Weights of a small GPT-style language model, trained from scratch on English Wikipedia.
Training: a variant of Adam for these matrices, 370M tokens, 5643 steps.
MLP neurons of a small language model. Each row is named by its layer, matrix (up: input weights; down: output weights) and neuron, and shows model dimensions 16-111. Each number is 128 + 32 x the weight over its row's rms, rounded and kept within 0 to 255.
After each neuron's rows, "fires after" lists the tokens most often just before its 100 highest values on Wikipedia text that the model never trained on; "fires before" lists the tokens most often just after its 100 highest values on Wikipedia text that the model never trained on.

L4.up137 [ 82  95 113 166 127  92 120  92 167 159 152 169 178 160 158 187 108 118 125 122 125 110 149 125 155 121 136 131  77 135 135  78 194 125 108 108 102  58 168 155 174 153 155 111 188 135 155 163  82 129  46 150  86  34  86 193 146 143 116  80 100 135  72  85 122 164 105 157 131 113  95 161  83  70  88  86 134 151 106 136  75 123 148 131 110 155 145 119 177 171 151  91 130  82 132 110]
L4.down137 [167 135 105 165 140 186 139 138 136 101 136 164 143 188 164 111 152  89 123 103 168 144 105 102 107 117 173  99 120 116 131 126 105 161  48  90  79  85 144 175 147 138 145 121 121 121 105 111  93 198 141 135 116  56  68 170 100 105 106 144 164 140 168 118 115 141  74 142 142 111 143 122 145 130 104  88 116 147 167 177 167  81 121 141 133  93 127 121 133 165 132  76 104 109 139 106]
fires after: "-", "al"
fires before: ":", " by", "ed", "s"

L2.up555 [121 129 157 142 121 112  53  82 112 155 149 138 182 145  62 164 109 115 132 147 169 156 128 111  94 104 141 127 160 168 120  92 120 157  77 137  93 152 164 147 118 104 160 178  98 128  92 159 117 131  72 131 223 182 110 153  65 111 132 170 178 112 104 146  59 139  65 138 108 150 148 110 195  61  83  89 111  88 175 123  76  77 134 140 106 128 118 147 108 114  89 138 163 108 104  95]
L2.down555 [163 120 164 119 116 117  73 106  86 157 107  96 150   0  94 154 133  88 125 216 191 106 173 140 117 101 134  99 107 187 137 115 145 138 123 151 100 175 152 109 151  94 148 147 108  99 117 140 107 150  76 132 152 131  95 137  70 111 159 115 161 133 185 153 117 146 130  94 137 121 155 112 128 145  75 136 113  94 166 109 110 125 104 144  96 151 168 177 120 145 120  94 126 133 109 131]
fires after: "\n"
fires before: " ", " Gold", " \""

L2.up925 [ 85 129 164 121 145 132  86 138  87 126 120 125 102 149 131 162  85 126 157 128 154  73 183 137 134 138 145 171 106 210 164 105 101 160 122 154  43 146 163  93  78 108 123 112 155 113 176 103  40 166  84 160 152 170 114 180  90 119  99 155 173  87 164 134 133 144  62 104 130  89 113 164 194 125 128 123  99 173 105 131 156  70 116 132 139 144 117 148 172 165 127 110 105 140 140 112]
L2.down925 [155 174 136  79 125 101 116 144 103 125 104 120  88 184 140 167 108  87 124 128 160  86 127 172 110 133 125 148 120 176 121 119 102 209  93 148 132 191 157 134  83 159 135 122 166 106 103 154 112 183 117 120  98 128 174 167  75 151 166 118 129 102 174 108  93 161 124 110 111 110  80 152 189 112 133  69 124 142 137  93 148 143 140 102 141 120 141 125 161 156 132  89 172 133  99 138]
fires after: "\n", "|---|", "---|---|---|---|", "|", "|---|---|", "History"
fires before: "\n", "---|---|---|---|"

L8.up102 [ 85 166  94 182 191 159 115 151 149 102  88 158 172 184  83 149 142  76 112 131 116 173 115 100 183 121 166  51  99  74 127 105 112 104 122  52 131  95 116 173 158 150 146 100 169 188 126 195 119 145 105 108  65  99  92 151 113 147  86 121 137 136 105 129 158 183 143 127 137 107 176 187 119 143 141 132 122 135 181 106 115  68 174 122 131 139 138 106 165 164  81 124 128  99 119  93]
L8.down102 [122 116 147 176  97 172  96 124 107 129 124 122 112 173 137  94 118 117  86 111 147  69 140 102 103 135 138  95 146  82 126 104 126 139 125 137 104 147  88 190 105 107 170 118  77 167  75 149 130 102 138 135 107  93  93 143 107 103 108 122 158 144  90  58 136 119 144  43 156 145 191 111 138 106 134 103 117 116 100  85 117  99 134 131 108 100 131 148 137 160 196 137 124 164  54 166]
fires after: " |", " /", " ", "-"
fires before: " |", ":", "4", "3", "1"

L5.up227 [127 142  95 132 118  92 128 147 112 126 118 140  90 139 134 108 145  70 147 137 147 129 153 205 124 133 141 109 172 175 100 146 156 187 119 149 158 133 191 163 138  79 158 117 124 115  92 134 127 125 101 107 157 189  80  93  74 102 176 146  83 142 162 190 122 103 103 111 126  60  99 165 125 111 122 110 107 125 181 104 139 139  99 121  97  92 143 166 137 133 152 105 211  97 173  56]
L5.down227 [ 83 160  71 141  71 123 126 125 126 136 130  35 121  40 104  47 147 104  73 111  96 145 137  91 117 122 102 128 115 159 128 183  92  97 193 123 157 143 177 152 116 100 114  82 142 167 121 190 124 127 137 170 158 153 122 126 126 179 132 111 120  95 104  76  65 106 164 171 157 155 114 131 189 132 171  68 119 134 132  66 154 132 129 146 127 121 162 168  97 103 124 173 139  91 159 192]
fires after: " |", "0", "1", "5", "3", "2"
fires before: "|", "0", " |", "5", "2", "4"

L4.up768 [ 88  77 144 128  98 126  59  99 136 203 137 116 181 132 119 143 115 126 117 145 131 120 127 125 128 121 148 158 108 149 148 125 161 193 104 170 144 150 116 164 137  93 201 111 153  75 159 176  44 170  89 155 220 143 106 143  68 135 158  93 110  92 147 124 121 134  66 134 141  87 161 138 154  68  83 128 109  87 113 140  54  85 104 150 134 141 150 178 130 137  96 109 157 101 111 148]
L4.down768 [125 122 124 153 112 148 149 104 126 122 149  74 156   0  93 135 120 117 151 255 153 100 120 140 151 119 141  94 114 156 161 126 130 138 120 140 132 133 143 109 164 138 141 148 153 127 110 122 120 160 123 158 141  87 110 181  92 149 106 107 140 116 113 155 108 172 104 137 122 116 126 151 113 116  97 111 133 130 134 124  94 145 154 124  92 107 193 170 150 136 128 139 123  88 135 137]
fires after: "\n"
fires before: " ", " Win"

L5.up847 [115 165 185 173  66 144 140 172 136 138 157 149 180 168 112 141  93  57 150 127 116 138 145 148 195  79  83 125 141 179  77  78  90 143 139 119 142 105 118 110  75  88 185 122 130 120 182 143 137 131 102  88 145 121  51 133 140  93  94 134 123  98 111  88  93 144  84 119 163 177 104  75 146 112 138 168 155 146 156 136 129  81 176 111 124 173 131 148 110 165 101 133 174 115 122 140]
L5.down847 [111  75  75 125  95  98 108  99 100 144 152 107 225 131 158  91 189  80 109 115 148  94 102 143  79 117 118 122  62 168 107 148 126 106 131 179 119 174  84  81 131 126  91 203 129 102  94 144  84 164 114 119 166 150 118 150  88 144  73 115 112  85 135  98 169 196 169 137 123 129 140 139  84 130 108 162 112 164 154 146 131 152 171 109 141 116 114  99 129 123  77 100 106 181  86  88]
fires after: " "
fires before: "9", "0", "1", "2", "3", ","

L3.up609 [129 122 174 130 129 121 124  87  88 168 135 141 142 168 129 169  51  77 126 129 157  93 171 135 129  60 108 153 118 101 197  64 122 106  97 116  54  93 174 128 147 130 108 152 212 159 136 162  75 130  73 164 129  80  86 113 132 166 170  38 110 123 138 153 119 170 152 127 124 100 105 146  84  90 104  70 149 147 108 133 101  98 131  79 125 172 129 142 179 134 145 137 139 123 166 112]
L3.down609 [173 142 145 181 187  97 124 155 106 151 178 122  84  93 122 148 155 170 126 113  89 137 124 126 115 101 164  50 152 110 112 136  61 164  95  81 147 143 112 143  85 116 138  85  92 135  72 142 132 107 150 134 132  57 122 128  92 114 100 123 118 140 188  76 182 128 141 111 162 122  82 152 184 169 101 178 111 128 141 111 125 200 114 139 119  71 149 178 111 132 107  99 155 130 124 114]
fires after: " |", "-", "ed", "\n", "|"
fires before: ":", " |", "ed", "al", " Party", "\n"

L4.up258 [125 121 125 104 120 139 113 105 146 147 134 129 141 149 144 130 171 130 160 132 127 103 157  97 125  65 163 145 117 142  83 162  95 137 113 123  87 131 105 101 153 105 179 134 194 128 152 142  95 145 142 119 102 101  81 114 156 168 131 134 110 146  72 142 125 169  84 116  94 166 135 193  90  85 105 127  70  96 173 171 127 112 160 106 136 147 114 164  95 101 186 128 143 101 101  94]
L4.down258 [113  70 161 134  93 119 163 175  78 155 110 165  93 136  84  82 124 160 125 142 127 171 139  77 114 159 101 179 133  92  83 168 199  90 145 101 119  64 128 102  91 129 146 123  61 111 178 185 142 147 141 212 112 206 131 113  73 181 149 170 131  91 156 146  89 119 116 144 117 160  82 131  69 157 157 175 111  91 152 133 148 140  87 102 118 116 130 141 113  90 132 116  91  69 153 126]
fires after: " (", "′", ".", "1", "3"
fires before: ")", ".", "6", "8", "1", "4"

L9.up744 [146  57 145 120 172  84 114 143 108 139 104 136 100 159 118  99 114  97 159 144 133 144 149 174  92 156 172 123 113 121 144  68 171 113 109 104 134 157  89 205 127 133 154 100 128 158  87 200 132  81  51  93 207 109  97  89 136  95 102  52 134 184 177 190 152 139 132 141 159  93 150  90 125  93  81  90 136 154  99  97 155  66 130 135 152 176 148 107 135 197 154 153 107 130 161 106]
L9.down744 [158 124 223 132  83 185 126 116  87 112  56 126  74 144  61 149 126 158 156 117 175 108 123 114 102 123 160  76 110 116  79 130  99 120 103  89 176  94 126 142  83  90 154 118 152  44 111 132 128  67 154 173 135  84 126  95 178 129 116 154 140 113 136 137 152  75 113 174 120 119 125 109 142 146 112 112 102 121 150 112 105  86  94 140 144 158 121 174 103 174  92 131 136 154 171 116]
fires after: "9", "0", ","
fires before: "0", "1", "9", "8", "4", "2"

L5.up631 [129 127 170 148 147 114 103 141 108 163  84 129 167 148  74 145 114 106 128 156 148 107 160 109 185 123 203 152 148 151 133  72 130 175 110 172 144 161 140 158 118  94 206 146  66 112 119 157 127  63 100 100 159 155  59 122 112 138 172 138 100 152 133 130  90 109  53  76 124 107 147 168  73 108 103 116  95 136 143 148 161  88 170 123  72 140 158 169  93 143 147  93 180 123 142 101]
L5.down631 [122 123 154 141 139 137 121 136 108  95  91  45 182   0 104 174 126  74 114 255 118 142 166 122 102 131 117  98 102 126 139 134 128 131 148 136  86 165 143 124 134 119 138 129 150 113 126 137  99 139 128 133 139 144 110 126  96 115 151 144 125 140 112 106 116 171 133  95 118 125 157 121 142 153  79 129 138 125 155 125 108 124 147 133 110 132 180 146 108 111 123 124 157 139 137 116]
fires after: " ", " (", "1", ","
fires before: "0", "8", " /", ")", "7", "9"

L5.up900 [117 147 116 129 110  93 131 115  88 113 115 125 105 187 107 154  64  76 166 125 168  88 142 205 143  45 157 157 107  87 140  88 150 125 100 148 144 166 167 118  86  42 176 191 159 125  98 121  66 110 114 153 111 186 108 127 101  84 129 140 120 154  98  86 111 155 164 118 147 109 143 158 142 128 170 151  87 132 113 137 126 113 115 136 142  94 140 107 147 133 142  99 132 140 168 122]
L5.down900 [ 77 130 115 142 120 117 158 131  99 126 158 118  82 179 138  76 183 114 105 124  86 130 131 128 114 125 100  73 186  70 147 106 107 111 111 131 121 101 170 135 135 137 151 106 158  98  99 145 110 166 106 117 127  79 147 107 134 252 119  80 114 119 143 157 129 152 170 103 140 147 125 158  75 134 118 137 127 112 106 200 168 168 112 161 167 164 114 118 127  44 121 112 150 106 144 149]
fires after: " |", "\n", "|---|", "---|---|---|---|", "|", "|---|---|"
fires before: "\n", "|", "---|---|---|---|", "|---|", " |"

L4.up778 [135 177 168 109 115 120  72 130 119 208  92 128 133 155 127 182  65 136 105 128  93 140 121 119 145 151 139 134  86 111 103  87 143 116 108 138 138 155 143  85 114  50 116 149 140 121  96 147  37 155 106 176 189 101  96 126  96 122 146 141 136  59 116  61 115 202 129 137 114 117 173 110 153 148 122 113 141 158 107 135  88 130 154 136 130 185 136 138 151 122 100 170 127 101 195 106]
L4.down778 [120  66  57  84 131 149 129 103 128 134 115  83 122   8  82 133 115 172 163 174 120 109 110 128 168  73 146 168 161 160  71 190 108 195 122 187 102 129 165 137 165 160 181 138 135 125 180 118  90 152 140 159  75 154 143 144 141 170 135 109 144 100 203 207 154 140 132 136 140 144  66  64 126 118 132 116  29 174 124 172 176 138 133  88 104  79 151 117  98  70 137 148 117 157 106 123]
fires after: " in", " In", "In", "1"
fires before: " ", " the", ","

L8.up290 [128 159 142 105 166 113 141 157 138 162 107 151 178 140  96 170 168 120 105 130 111  67 171  72 146 129 109 129 127 121 116 117 198  96  72 150 149 120 124 180 163 135 176 130  98 143  99 178  71 121  87 103 193 135  75 118 123 120 119 107 139 109 162 158 120 115 108 124 144 132 139 121 128 174 133  40 110 124 117 132 132  86 204 124 156 139 141  83 133 140 151 137 134 168 141 182]
L8.down290 [ 89 146 164 126 133 130  90  98 126 122 124 125  56  34 135 162 144 137 149 132  71  97 151 149 125 110  86  58 107 120 111 118 127 151 143  78 185  97 146 130 115 131 149  76 119 116 128 120 127 130 108 135 167 112 126  77 127 111  97 124 116 137  97 144 122 158 127  99 147 136 101  85 151  67 132 145 152 170 145 160 155 108 133 101 125 134 122 163 138 181 126 170 144 152  96  98]
fires after: "9", "1", "8"
fires before: "0", "7", "3", "1", "6", "4"

L5.up621 [181 124 125 136  89 117 155 142 155 103 122 159 128 149 115 130 148  85 115 125 137 135 169 123 110 142 127  81  99 123  93 191 132 151 126 105  41 141 102 101 105  64 146 147 155  92 125 143 102 199 137 152 117 207  60 137 121 129 152 204  70 172 137 157 109  97 102 103 185 152 146 123  99 154 145 130  91 129 177 136  69 154 163  75  71 100 129 103 128 121 123 128 127  66 146 112]
L5.down621 [152 169 127 137 145 104 146 176  97 153 159 203 173 120  85 138 122 149 111 143 110 109 108 130 151 111 170 149 171 121  97 188  46  94 115 145 149 127 148 154 146  93 217 104  82 157 133 141 155 184 142 128 119 133 107  98 122 162 126 132 134 145 136 210 140  99 149 105 101  91 103 138 174  91 174 134 140 152  86 148 111 176 138 170 142  87 143 113 128  99  88 100 148  96 139 101]
fires after: "1", "5", "4", "3", "7", "2"
fires before: " (", ",", "0", "\n"

L8.up28 [ 78 160  86 182 148 123 129  93 121 144 110 143 111 167 132 146 161 133 188 133 157 169  94 165 108 157 138  50  83 177 188 131  67 185 111 116 117 126 161 116 117 106 184 106 163 181 119 126 129 167 108 119  85 169  47 102 100 108 106 182 102 153 100 170 102 152 140 116 141  76 147  69 122 110 122 162 140 142 128 161 120 127 194 132 123 112 140  81 143 126 120 124 139 127 171 118]
L8.down28 [ 97  92 114 167 145 126 174 172 156 164  84  86 196 143 115 128 126 145 161 146  92 136  97 100  76 103 173 129  47 172  60 149 116 158 156  92 144  98 129 163 103 107 130  89 142 127 101 148 181 149 108 130 166 163  83 132 130  88 100 144  84 138 124 138 149 130 120  92 140 128 165  89 141  48  89 124 147 197 106 133 146 166 180 147 171 163 179  71 128 113 157 174 149 104  95 123]
fires after: "3", "1", "4", "5", "2", "7"
fires before: " (", "0", "1", "3", " time", "2"

L4.up116 [129 129 146 123 124 142 107 123 135 183 137 152 186 155 160 174  63 136 128 129 188 118 205 118  97 154 153 145  86 116 181  93 110 133  94 185  95 150 138 115 151 111 145 104 173 131 136 170  52 147  52 142 166  76  98 127 154 134  96  64 138 110 138 126 131 188 123 209 134 122  99 161 129 101  45  69 144 154 106 142 103 102 148 135 146 130 130 136 136 113 178 161 126 106 156 106]
L4.down116 [161 114 137 160 113  94 170 166  65 145 126  90  78 131  96 170 128 110 168 108 148 126 146 109 101 159 147 111 168 174 135 146  60 140 115 170 118 133 103 130  83  66 124 168 116  66 133 131 140 175 188 132 165 132 109 136 116 120 131 133  94 132 209 142  84 136  64 135 114  92 126 168 150 134 134 152 103 189 130 129 122 125 140 180 158 162 135 167 124 114 147  84  96 136 114 176]
fires after: "-", "\n", "|---|", "|", "---|---|---|---|"
fires before: "\n", ":", "---|---|---|---|", "ed", " details"

L5.up832 [146 165 122 161  76 122 118 157 116 133 103 152 113 181 116 132 145  81 145 145 117 162 121  63 128 153  66 112 167 190 115 117 106 169 109 133 162 114 121 143 111  57 159 110 165 137 153 127 140 119  92 112 131 173  41 100 145  86 129 171 113 151 156 101 131 108 103  87 137 146 149 145  56 104  98 152 109 128 104 137 163 160 176  87 101 112 151 157 108 145  84 162 145 107 133  46]
L5.down832 [ 68 195 149 185 134 138 135 126 108  96 124  92 162 132 132 121 157  74  75  97  94 174 147 140  95 121  90 107 138 131  43 148 105 116 178 154 102 131 113 119 103 116 148 130 136 118 135 182 177 108 114  80 135 128 134 129 135 146 153  93  91 171 131 102  98 115 123  72 149 117 153  97  87 129 125 140 124 138 140 131 176  79 107 162 112 113 135 108 123 135  72 127 100 187 177 132]
fires after: " ", "1", "2", "4", "3", "5"
fires before: " |", "1", "2", "3", "0"

L3.up681 [ 92 141 138 125 130 130 124 113  82  80  62 117 150 150  79 161  74 121 158 135  98  92  99 163 165 113 179 146 136 137 141  73  69 129  84 140 117 127 137 139 129 151 126 141 128 154 128 157  98 151 138 176 133 149  76 110  98  73 138  54 177 106 146  65  98 202 123 124  81 110 139 173 165 115 148  96 166 153 111 150 133  79 110  94 138 124 118 193  88 122 104 156 136 157 143 157]
L3.down681 [142 127 108 146 162 157 155 142 100 129  61 140 168 129 110  57 137 131 169 116 107 134 124 189  70 125 104  95 139 123 134 121 115 180 108 109 177 108  90 124 113 138 198 111 101 162 129 175  85 136 158 117  86 108  96 117 146 156 112 101 115 158 154 140 123 136 100 127  52 128 129  82 129 122 111 125  90 128 112 140 100 132 121 116 158 211 148 135  95  74 160 119 164  94 156 167]
fires after: " |", "\n", "|---|", " /", "-"
fires before: "\n", " |", "2", ":", "---|---|---|---|"

L8.up70 [119 116 155 106 188 103  47  89 130 134 119 152 211 114 174 142 116 114 151 146 170 131 155 112  80 157 126 114 127 174 121  87 124 115  20 124 152 113 160 125  75 181 187 132 148 143 125 174 145 125 141 174 117  89 114 146 114 112  92 108 117  69 121  89  76 169 111 107 165 131 180  94 142  94 133  95 158 126 103 206  75  83 160 136 123 164 166 125 192 185 146 130 135 202 109 133]
L8.down70 [170 125 135 109 113 145 135 118 132 122 134  71 120   0 101 142 147 167 129 187 143 112 111 145 148 101 169 111 142 131 117 131  64 132 183 110 157 100  91 155 133 120 164 150 140 115  87 114 119 143 143 124  99 208 148 137 195 155 119 135 145 154 130 100 185 126 128 116  91 116  93 110  80 109 137 142 139 154 109 101 114 103 135 150 141 162 145 143 103 134 162 153 105 132 167 150]
fires after: ",", "\n", "|", " August", " July"
fires before: "2", "1", " |", "==", "3"

L8.up850 [119 171 116 165 148  89 149 153 190 119 113 138  78 165 133 166 190 118 133 123 107 152 141 109 174 160 101 111 139 183  85 127 145 106 108 110 167  91 118 135 122  41 188  89 143 166 100 123 114 183 145 140 197 161 103 157 123 113  93 156  96 125 190 145 111 115 122 142 124 158 162 128 120 109 124 164 146  97  89 106 140 137 175 154 119  93 131 126  96 134 128 134 155  87 103 110]
L8.down850 [180  56 120 151 184 180 107 136 145 143 125 142 156 121  96 125 144 159 152  89  79 145 154 163  75 184  86 141 111 126 132  96  67 156 126 152 149 107 135 124 117  99 113  91  84 157 172 147 204  61 160 147  70 154 198 137 115 101 128 165 107 146 109 138 153  77 129 189 122 139 182  69 172  86 130 169 101 164 127 104 141 126 124 148 111  41 145 158 116 148 164 135 129  77  54  98]
fires after: "1", "3", "0", "2"
fires before: " ", "4", "1", ",", "–"

L6.up195 [108 103 151 106  95 155 132 129 153 139  93 139 152 151  99 160 129 131 135 133 107 124 175 171  99 140  88 100 157  97  81  89 125 143 120 128 159  90 170 167 103  91 172 133 120 119 130 180  93  54 103 111 145 157 104 193 152 187 118  91 132 147 185 118  84 110 117 132 127 106 167 131 114 115  84  75 116 142  59 151 148  93 147 114  89 180 118 147 124 172 153 130 106  89 184 139]
L6.down195 [109 191 187 145 100 113 116  81 175 105  96  62 194  28 130 128  90 156 100 121 100  91 172  68 143 114 140 118 125 122  77 139 146 150 120 172 150 138 121 103 172 109 127 198 141  78  94 113 163  97  94 160 153  83 138 106 101 120 140 191 118 200  92 143 118 127  74 135 173 127 147 163  90 138 110 131 118 178  98  71 123 132 116 113 136 149 116 121 128 109  69 153 132 121 116 142]
fires after: "2", "1", " in"
fires before: "2", "1", "0", "9", "5", "6"

L5.up1010 [129 125  83 101 144 103 116  82 169 113 134 184 115 160 145 135 182 121 148 126 134 129 137 113 127 107 172  99 148 143 102 120 185 160 117 128 117 154 110  77 139 163 174 137 135 161 138 103 135 154 110 134 168 183  78 108 137 158 139 202  96 161 143 193 111 155 163 152  93 112  72  18 105  77  93  71  95 106 139 120 125  74 184  53 107 158 143  80  87 141  95 160 115 140 130 119]
L5.down1010 [142 114  97 145 158 114 123 112 135 144 165  88 111 144 146 126 176 193 156 169 135  98 104 172 109 106 101  92 115 125 177 115 178 111 177 108 137 111 143 150  83 112 161 113 170 135 121 159 151 100 141 153  77 126 138 150 117 152 142 160 112 188 194 192 146 131  75 152 112  95 122  96 176  61 160 127  78 159 104 137 134  94 112 137 103 133 207 149 186 176  92 131  69 165  89 131]
fires after: ".", "0", ":", "3"
fires before: " |", "0", "1", "3", "7", "6"

L4.up931 [106 120 147 131 125 196 151 139 131 107  83 133 168 155 149 138  78 105 211 126 107 200 137 132 132  93 115 110 151  65 104 128 119 112 119  79 161 105 116 155  86  92 203  59 116 207 153 119 138  57 126  79 140 190 111 109 175 110 127 122 132 187 120  99 126 113 121 151  93 117 161 114 141  93 162 183 107 135  71 136 138 106 120 141 172 142 129 145 136 169 144 132 116  89 148  84]
L4.down931 [141 134 205 172  40 181 128 123 105 141 132 179 178 173 123 182 115 107 117 129 137  96 119 139  87  93 178 192 134 163 146 112 159  98  77 143  88 122 178 115 124 106 128 199 140 122 124 124 114 110 110 149 129  85  89 108 140 107  88  85 152 101 111 114  98 105 112 101 148 111 152 175 124  94 130 144 151 130 139 130 105 157 124 140 109 116  94 160 132 135 120 120 123 116 127 130]
fires after: " (", " ", " −"
fires before: ")", ".", "0", "1", "4"

L2.up809 [ 61 105 149 115 172 138 104  75  67 124  80 155 159 166 127 172  66  77  85 133 201  91 142 135 114 156 159 145 133 130 167 110 152 129  94 161 105 154 183 105 112 111 111 202 115 133  98 150  43 118  66 163 125 149 111 110  90 152 119 128 154  52 154 124 111 195 113 111  99  85 134 159 104 109 109 124 124 145 160 152 115  76 109 173 144 142 107 163 144 126 154 143  94 133 127  87]
L2.down809 [120  82 136 124 146 123  97  85 119 116  75 155 137 167  81 163  66  91 140 129 163 133 178 230  99 177 149 182 109 161 173 115 120 142 111 171 113 174 130 104 145  64 101 104 132 133 139 155 113 133 104 169 105 146 148 106 143 126 213  94 111 145 164 155  50 207  97 133 119 116 136  95 167 163 122 148 132  91 123 149 172 122 138 161 184 127 147 114 165 113 138  81 144 162 126 102]
fires after: "\n", "|---|", "---|---|---|---|", "|"
fires before: "\n", "---|---|---|---|", ";", " date"

L4.up786 [131  98 182 171 110 146 113 133 168 137 153 162 178 158 124 149 101 107 107 124 148 133 164  95 153 134 147 111  53 124 168  83 176 132 133 117  75  51 146 168 169 153 110  96 186 126 130 152  76 132  28 156  91  71 101 194 127  82  79 107  94 112  64 101 115 154 107 170 133 127  94 156 116  89 135 132 150 161 126 113  88 119 202 113 117 144 129 119 154 158 150 106  98  92 162 161]
L4.down786 [132 155 103 170 131 186 116 142 137 109 117 156 136 181 138  96 165 101 148 115 160 188  66 123 109 102 170 100  92  87 112 160 122 173  72  91  50  75 129 156 135 133 144  74 124 132 132 115  94 141 171 145 134  37  81 156 107 117  90 165 142 132 193 125 137 147  78 108 129 108 152  93 124 157 126  87 139 127 126 157 167 102 151 108 104  83 151  75 164 169 123  84 121 110 147 131]
fires after: "-", " (", "al", " Time", " Post"
fires before: ":", " code", " zone", " ", "):", "al"

L3.up814 [175 171 117 138 179 121 103  79 133 130 151 156 121 159 133 163 186 151 125 128 175 138 146  90 122 159 164  65  92 195  87 119 122 140  99 115  89 166 163  73 114 157 129 182 161 136 116 153 116 160 105 177 120 102  62  99 121 147 154 105 112 134  88 223 101 139 144 104 132 127  95 113 147  87 116  98 120 164 123 150 130 120 145 133  91 124 139 142  88 137 113 107 129 165 130 110]
L3.down814 [114 150 172 168 101 138 158 184  98 125 112 133 147 138 133 119  95 143  85 104  99 132 138 122 120 142 107 149 157 132 144  90 118 126 119 103 126  73 166 204 132  80 119 104 183  94 134 130 105 156 146 122 161 123  28 148 161 104 163  64 130 101 158 137  95 117 116 109 191  85 121 130 142 166 160 173 141 153  73 106 106  79 122 133 110 145 143  92 126 113 144  79 111 142 204 150]
fires after: "1", "6", "0", "3", "5", "7"
fires before: "N", "W", "3", "E", "1", "2"

L3.up917 [115  67 165 150  85 113  79  89 112 215 139 165 135 140  91 193  53 155 158 136 156 145 105 136 109  65 181 162 144 139 118  81 168 157  69 103  85 137 121 143 103 124 143 164 100 143 145 169  79 100  92 168 154 156 118 194  99 144 149 145 140 132 107 155  83  71  43 165 143 149 144  82 173  77  87  96 116 109 109 162  71  97 148  84  74  97 137 137 158 123 139 151 153 157 146 104]
L3.down917 [167 157 117 165 153 120 138 117 107 121 112  96 133   0 120  69 138 132 109 190 148 118 149 149 105 120 100 109  82 158 177 165 129 123 144 130 104 135 138  71 177 148 113 121  76 127  81 100 156 195 128 148 149 139 160 122 123 145 123 145 174 167 130 124 116 154  88  82 119 148 131 105 117 131  55 162 103 155 125  97  88 108 107 122 101 153 146 201 164 146 130 127 125  74 148 113]
fires after: "\n"
fires before: " ", " Win", " \""

L5.up872 [123  53 147 138 123 118 101 105  72 146 141 137 112 157 123 168  79 140 185 139 129 104 135 133 125 156 134 130 132 192 124 137  93 187  62 125  94 131 147 133 107 118 150  93  75  81  92 137 117 157 129 154 111  75 106  96 166 116 142  43  86  82  96 161  75 126 110  89 161  86 132 108 112  98  81 120 137 138 147 147 120 145 115 107  96 145 149 124 131 141 161 157 170 108 207 107]
L5.down872 [101 107 104 142 154 103 112  79 126 139 117  62 137   0 121 121 140 146 114 213 117 124 129 153 134 137 159 101 110 108 136 134 137 138 191 176 138 165 101 124 114  90 147 166 141 101 180 167 120 135 110 165 110 235 134 116 110 137 161  99 118 151 124 141  88 166 117 102 126 159 115 138  75 118 115 136 141 124 137 114 109  95 164 116 137 110 160 158 105  98 159 100 168  67 122 138]
fires after: "\n", ".", ")", "s"
fires before: "\n", "-", "==", "The"